config.yaml
norm_eps: 1e-05
rope_base: 10000.0
grad_clip: 0.5
warmup_steps: 200
MLP neurons of a small language model. Each row is named by its layer, matrix (up: input weights; down: output weights) and neuron, and shows model dimensions 0-127. Each number is 128 + 32 x the weight over its row's rms, rounded and kept within 0 to 255. Numbers have three digits each.
Before each neuron's rows, "fires on" lists the tokens most often at its 100 highest values on Wikipedia text that the model never trained on. A number after a token or word is its count.

fires on: " of" 70, "." 13, " with" 6, "s" 5
L3.up2273:131125119166047087128167169113192130179166128131094144157104083129144052164180128095146136196186062119104125120190112152112109123160118161077136178119139119085156168165127076131126108078100105104125120193120114097149126135142089094175159141090148093157044117102144108181098109192103106096128114152107150067126075125158098141115096104149106143181150143116205138106131169151122195088105
L3.down2273:155139110158116148123156078079174126085131137131140145176142163164143152129107134103082139123197111108067170081128131182138124116083140091138127103114103131108129084106091136149174145118151134096102255140093114168141024106174159121159114163166132153170078132182125075130125122094122158150124079158085146022120123184126121114146114110141121114087145131148147154113118131098151162124140

fires on: "-" 46, "/" 7
L3.up1438:159144112149158113099049157113109115070112124129154112155156068169138176079148113163105164154040099096145151115118126135169136180081152102111109153087112143222137138105079150089118078096090218149127106079155072119125215116137128117139051089057126119091137146132090129090142156087124093168127147085152142130109080094086123132125111150148158079097149113148113139111159129134140142145136
L3.down1438:126143150129136195101147089148133163123131073114046160144140120089121178076116137078180164157149123103156118072135126159125089160107140131080087165165091138116151125146125134119128097166141143124115155114130135181084130134128122149133158130145116102104139121184099114129123108132029111152187123128166152092161128132101126056132119107129161096125158115142068115200107091136114101164158

fires on: " on" 21, " of" 18, " in" 10, " about" 9, "-" 9
L3.up919:120111163169140123151140154145078130108171110073098087131136138122134179207191085169141124098128086161137127154075106140166172146126121087103159102118119118120138153077127076063125077011158062145111122100129030158136120104069128120078172122133122101135122115106148137110101077102161159111141119128177156079128130127109095137101131132125153130105118144122157112118126135134111154154164
L3.down919:154161137116133119085177064125169150120113132115077118147182202128138179112112117135146157118118161114156091201155084122119102073089113135143111095126115111125121065121205137155119188185122119159140255133091172159145105142128126075192161126132134110140199128127146154098078062189103082140141180157127128098178139076139094122096120127082151153155054129104151089147142119134145116055204

fires on: " is" 27, " was" 14, " were" 6, " are" 5, "-" 4
L3.up409:153108104123144137157060172116150110075126123156179126182149117124173106130177112157200150138074127089133122111167160137213125049122123093200164107123103087138193103134140142078069148134125043098116117194101128155123116110151189127070132089072152178159162119101123128190135143157107160122127097148102171130142082145100118103151131092171163063128091161126118124108142191131129097100152
L3.down409:132104141161140136130195146109171106140166138120145162161101117174115134159136165112156171130099167104117154120088094132161089127121085187128082114160083103118097161113188119099107155047094128098109180115092102160122181123115115085064135097121157110142112176143050107100146090069169148164142129125129127110162161126135151121090174066124113101140083096101144151111123143155148065112126

fires on: " in" 31, "-" 17, " of" 13, " his" 10, " her" 7, " the" 4
L3.up1892:163106123150114151142118093157137145080128083154073127148175090133097168135164137119128112123126109159195146092109138165187157132114068151069096118126118101162147124062138092117078100117143148188107132071069092137131118069181114091145146146139138100186178167140101159112065087138113117114118089209149079108097129182101120153092142127150071132088187133126084107177116147097140125142095
L3.down1892:091092111166142113165121149163165125088167160126110150137083123084160233164081137113130129098159096114128157190214074181097132151165119077124120152141045093147177110139098136107116131093074091152130153145086125121129123131154132067133133172129100041010139091093127136148075082164099085107102174145120095110130095080088126169162122140121073078156176094128167172176149118126167146143146

fires on: " \"" 34, " by" 19, "." 7, " of" 4
L3.up1002:115147122106112092083136141162149152135152156150104149152037172133213122170128123105107103113137093102123149108141135128171131162169130101149123177157164171175135135085098105079101133115103136139152136122145130071157158158168140080116128119150154111154066095114084099094111093080188120124161118105142116126141123133136092125169113151092177114113140186134165087074114141148150150162100
L3.down1002:172140096120186140106172063086155161071109109145151085123112146153095131148107137165157064107160130121145133138118184122116123158100133130125102199169105136155097123082138178101133149158136136105095190133162105110155150113139213144171187127162190174081087152142162125112169143067109163058098144144132098091134095137134133219096121101106174143132116173114177153158092115093187168162122

fires on: " no" 17, " old" 11, " a" 11, " all" 9, " me" 8, " little" 5
L3.up1157:097158136136137141166161123172129163102161107087168154125115116117134150095185126141110106135104201074162121105120156151184194135142162181141155173166105162158164133167078076122092149153128122111117150147120150098084111152119133128097128075087106179070167102104128128134104113145133181141097160064147154127086121116138154088172136152100138090116186093150129147171117184121115082099132
L3.down1157:138091142109111109119078133112142132107130074166153157139139156179116127065114114106210104156114147089158172155107115111138098102106101084117097131136113141073109238128171207177063118120118151097134081138113174113151095091158118131114083080142154115090079141119187153197118106141088148182172087091114155153089096121176154171071112129142120108161134113112109153159141103177095126086077

fires on: "-" 51, " August" 10, "de" 9, "umb" 9, "rd" 5
L3.up2041:172144122076060116112082129118097068142130136149155126124098104096097093107152118167156120127142144162166154113127131074175179138109075104129061138084111140069132122099094121163170066090091163115073111119148112143123102131127152144165114127076157142138201120139126177142119128060124052080142172090143148125142149064125154091154135159141129113093110153124095086134104148134128133113113
L3.down2041:088131079158099151084102145113075114189184175106101094095126099135136152113140105200168149172148156141170121191085138125150128108114188129137083129159096061152124134174088153148139138127186113143122185106154089161152129167183069139120095119126170136128133125156095139125114143122071114115104180137140161106132138126157136120110139100203187138074114119134098139116089098162076102072109

fires on: "s" 38, " of" 14, " (" 7, " and" 4
L3.up2022:124115168119096143087120115123137159128139135167157087175141107137115167134141100083107110145115131157157183075149081168117112127066093117133100130128136120126130041203134163127116093142121170154139132192119151073164122144144082096103147156115113151160092151116132084174126106123122123091125124093132136114084139107148119092122171134113156132163053109171137145145185134168131175159171
L3.down2022:120153120151102143142168102101159122086181186091124102093114140088065074148166086086127116148097152136104152167138147139113141117176124125144131114111157143126139138107190100158120138126147160141082255138122129176086139123055180201145132116054116125181168156128130069118145163167142126108160111121130150091143113119127129144093119119154113129141194083220141106106151097106117045105140

fires on: "s" 31, "st" 16, "a" 7, "ia" 4, "uff" 4
L3.up1225:148173148146085085192123084099138136170098116099152141139121132133176166136093116125080177061165145115083118126091174087123185124173130131095131167115183136118159104210077138108183099102082141158110151104165136129122166109141107127123111192133086155130061153141138127195127159106143099088174183139140127149087095178121101122134090170147125126174117113095069090102147143150127145136124
L3.down1225:065139158139096151149101170156146105150124160167158096081159128132088124111143100109086158194124113090132108129103063163091092119141110193119090109103124137147145132113110123117098120118132115125135162120113122103112120159155098132058169202132107105110162152144143108112125117153199149089171194133181120124148120041114117115111132153129153139099080116140107105151135135122208105096124

fires on: "r" 31, "s" 10, "Although" 5, "or" 4, " Political" 4
L3.up489:162129141145143132123133130108158154116116076082116125134111107151188160140127126135104091148087104116093141102083138121081106112105098176090083088143148101108108065173129069150111136147104122105118132149137190092115119122175135075134173128147161145148119109094165128077059067172181148109114114132119165114165093126129106105131162089120173128109132184147087111092141122061062175084094
L3.down489:097159126126138124196077158123127101133155129110090128213123063132105145128078136119129140161074106116179177069117220115136108153139101109128094054104147097071137096099167144132135156118090130146165132150156151125095090192122111102093084172164133133090117170164133136163153134111141199123112118107092156136162104127071147125133112064171111099106150135078111154163132071092132081063167

fires on: "-" 40, " also" 28, " in" 5, "al" 4, " for" 4
L3.up2015:067151113063186142121108140144136115193151150138182108162106096080105100126114081192108117096171168117152120061084181109092174105101129144099138128128150130109128111115148129132178157041149065133087128109113162112081105110097195143181198140186157151110095117054174110133066141154119098139118134182095186153136096141132162128154138058069155138164128161062106138148088110131137139170148
L3.down2015:119145130129103153130162103130134114193103112133098169149129115126123144087176142069136160131107117198167110161129103076128151159120135123112130155108177155124127133132170140110082157073144083123123074135095118090117163120144144136090147129200137094084130177165124085232069130127121093125166168128170136157155127166176134154166121076122158142162106143148125156134147113116164032175140

fires on: " in" 34, ":" 19, " of" 17, " north" 5
L3.up461:151111177117141100106107148163131097152155097104077125160209079137173151163078142175115162144127083123201136137097148130173153122148072146111124100119038182150102161106111082088165067117151099104083112113125111139134169186122188137105145110113104131087102119095121108100176088138147097192185114155106148147162106099137190131126063154114218120078134169140132150181171165159109115115151
L3.down461:207121134143161106118130153105169128134150086085103166100129167142093151160101163128115182114190098177126058159114128145127099137094139122098237120101149095101105127109055073062108094106125157122140218127164137106120137151127103122112084148125121131143125122112141126112155086106054104136181121110164114170145116086114119089081163128067129133131105144069161168102123163100106114116145

fires on: "-" 28, " about" 14, " of" 10, " is" 8, "oc" 5, "s" 4
L3.up1166:115095103149138110087132114147098088080102083091139133122070185139098147156108124223140128082090058122140127171114102174155110151045142083131101139125060148127065096134083153147135085087141074075157127138159082097125137151095164145086135187091108133148113169192158156166099126074139105090132138101134185082122127102080057127134111148113106120121054069163089085086082172091093180142132
L3.down1166:175131114174153088170124108112132101142149150103106139147123185145191168075125087113143103132149111114126151104140152132090171161114225115188126147107077076168185143136156088129112124151089150128064148100055088124124074097072134114190144111136081130154133044133155133103215079143098124092175168145121084119068138114108155159132098130154139142133075144122188171143073135117151107112108

fires on: "s" 77, " is" 4
L3.up766:151129166140094072103075141087150162119129091144123155153125084125166154171100104146098114117135141084054122184175171155137129105118073084125142145086179108104139092176126135167101205124129121058081116126077184129101073090150087122170163147153093188192124156111141065142096107150116103058160133120130120096132148082107099111155083105181099146104086145112075131164133184123181141123146
L3.down766:106091160118139151096116113127132146156137161145112144126157176157105153159137092132113158168104107131186116156134119086139146169126113159194113116153076118111091165124124173139128113130179156117147191148161085133113149131114107136139145068123104078080137098111086087092123119098122132135116119100146093096162127173135158231111139087144181085190077098127058101174111092213145081097119

fires on: "s" 35, "ing" 9, "ped" 9, "ed" 5, "in" 5, "ring" 5
L3.up271:104106086192144112138122101169132150176115126110148134108088081041138156099125150145097133127129111136122146200130141076120179119141088155112149099130078173141168133140173134136116058114138096179096120090116067056151162098055179124094148136168150162135115116148098192101173160162155079153127080124129104080117120084123031105154192133146136162074114120124102127126122140062141086151083
L3.down271:177137176134118128119136149048088131086073114114140130149073097149066103138162135085113132131135108125163105170108175161146152129158105101110129158080173156181134120168143139106134108095146121072119141143141112121074077137182142152121142144089181128159138142112153165133194158180124162146098164087118146128151138077159092121108159156125108115142105095111143162097140149130151061112123

fires on: " of" 22, " to" 17, "-" 11, " new" 5, " that" 5, " as" 4
L3.up700:114161104127133171130106166138184124104164113083129153076087138126186161164132136187101087151137131200117129131128090180181148076163059107147140109144137054105148129108161160159131173078145014136126094100138141144121129150064132126107085154123163164092139140181132155139110110091128105175118138104123175109102095140161079155126144143151183142083070136135142163111175146091066085117208
L3.down700:102219080081171115105134176180135125060168117159082080118128073116105164143147138181111131176156154131115140113169091160084154100144064133173122121133079185090118103087113114163145088136165038108134115103143119169165126230140115129140170113094110139175109109162133159075151102111147136118142171102155127133116133157188112081105130152090165113138124153174146101071148159102141113184092

fires on: " a" 21, " all" 14, " the" 10, " two" 8, " three" 8, " her" 6
L3.up2009:122171144156098171134094179112125145128134097104110147163184153180162161117167162141118128150146150095135141122127170124109119113099152093105124133078152134082161127154072079170153127060173150131090091083150094097110121121122149091153153149072084137087211160144122182109106155122154173111129150123131096142088083099133116163167070176136124104136202157178152083139111128136145114062117
L3.down2009:087117106080167118109148127156143123130134132155138095114104100133126112162180097140106061132035143121168122158095115159168117095156103104128095167080107106125117180124171078119133090133144110163130028183073150142070109094152098159123140127132122169096097100161151125155154147118116119145176152119126173131107111144097101140119107121113054125143145084130108098146192084081139200150053

fires on: " also" 36, " as" 19, " |" 11, "-" 7, " began" 6
L3.up2525:142108118094156186090148118116062103164145090072075163157140103167180144110099126150105184066126170146128065108115174146094134133067087122089101120115128128162161106181155154141140159088125085171180126123112126150120138160106191126118139135150178135143131143140096118066166094146138074180126138122092129176157119113116116142142171055046099098100152166103085118095108133150149108152153
L3.down2525:139181176108162152131194090134074138128120077115155127158119144053178163205122112183135130086170161174147148169154082139163170185067190145132130085104096156135098145185109140107169137081124104106171240147149086158139103116152115122127121144122178099139136134163127121166134133093167123111144137147130124132180115166224135126146196128187195137156069110144157092122141077147126124154147

fires on: "-" 29, " year" 11, "s" 7, " day" 7, " season" 6, " school" 4
L3.up1097:147127140154100062155105141049157166116182119141164139130147077104101147145067105091136169105098123133078146130132160170124156152125176153039139116136100164185130153133089204132149057122160136135131110100139180128148114120161114136124089123114133129085142133129143136078172047153069099120126090116074093105141126109155204153202082157146145111129153132138056122176070161170199130148063
L3.down1097:106070136085067140141168122151122084084101092149148150145137154150182084095152147128136093178128117087160091149091076145136152148135124119153112154132122103160148058192133121180159069137196173093152074118102095162120125104130106164152134112172100042125071138136112127150154116072129135126131133094086153137157120125153112142131180114136188180113134112057163092152106150133163142073104

fires on: " of" 50, " the" 7, "y" 6, "." 6, "/" 4
L3.up2354:153138162152087126123101049137181117133118114155088052129157126108155080110164120120117086156198065168060147127139160138107141113157122139120131103118194090116120181150145107092208081083148118169164100202072167100112106178144121039086087136137128113127048115137138183123147190112118149134156101140104151130119067137217131107135133119163108155149137128105122024168132162150154180134103
L3.down2354:126097165194157160151053090144139068200120128108118077176095119096117126144150097117149111116159131089073157115140147137132138095029146176149124153150155168154064084136128145175157154093156106076123060184111136099115119149175136095165129146098164086100101128091108184125169090068137102114070113133127122128128133143138153134124170099116117106097126050046166141143113163136083089093135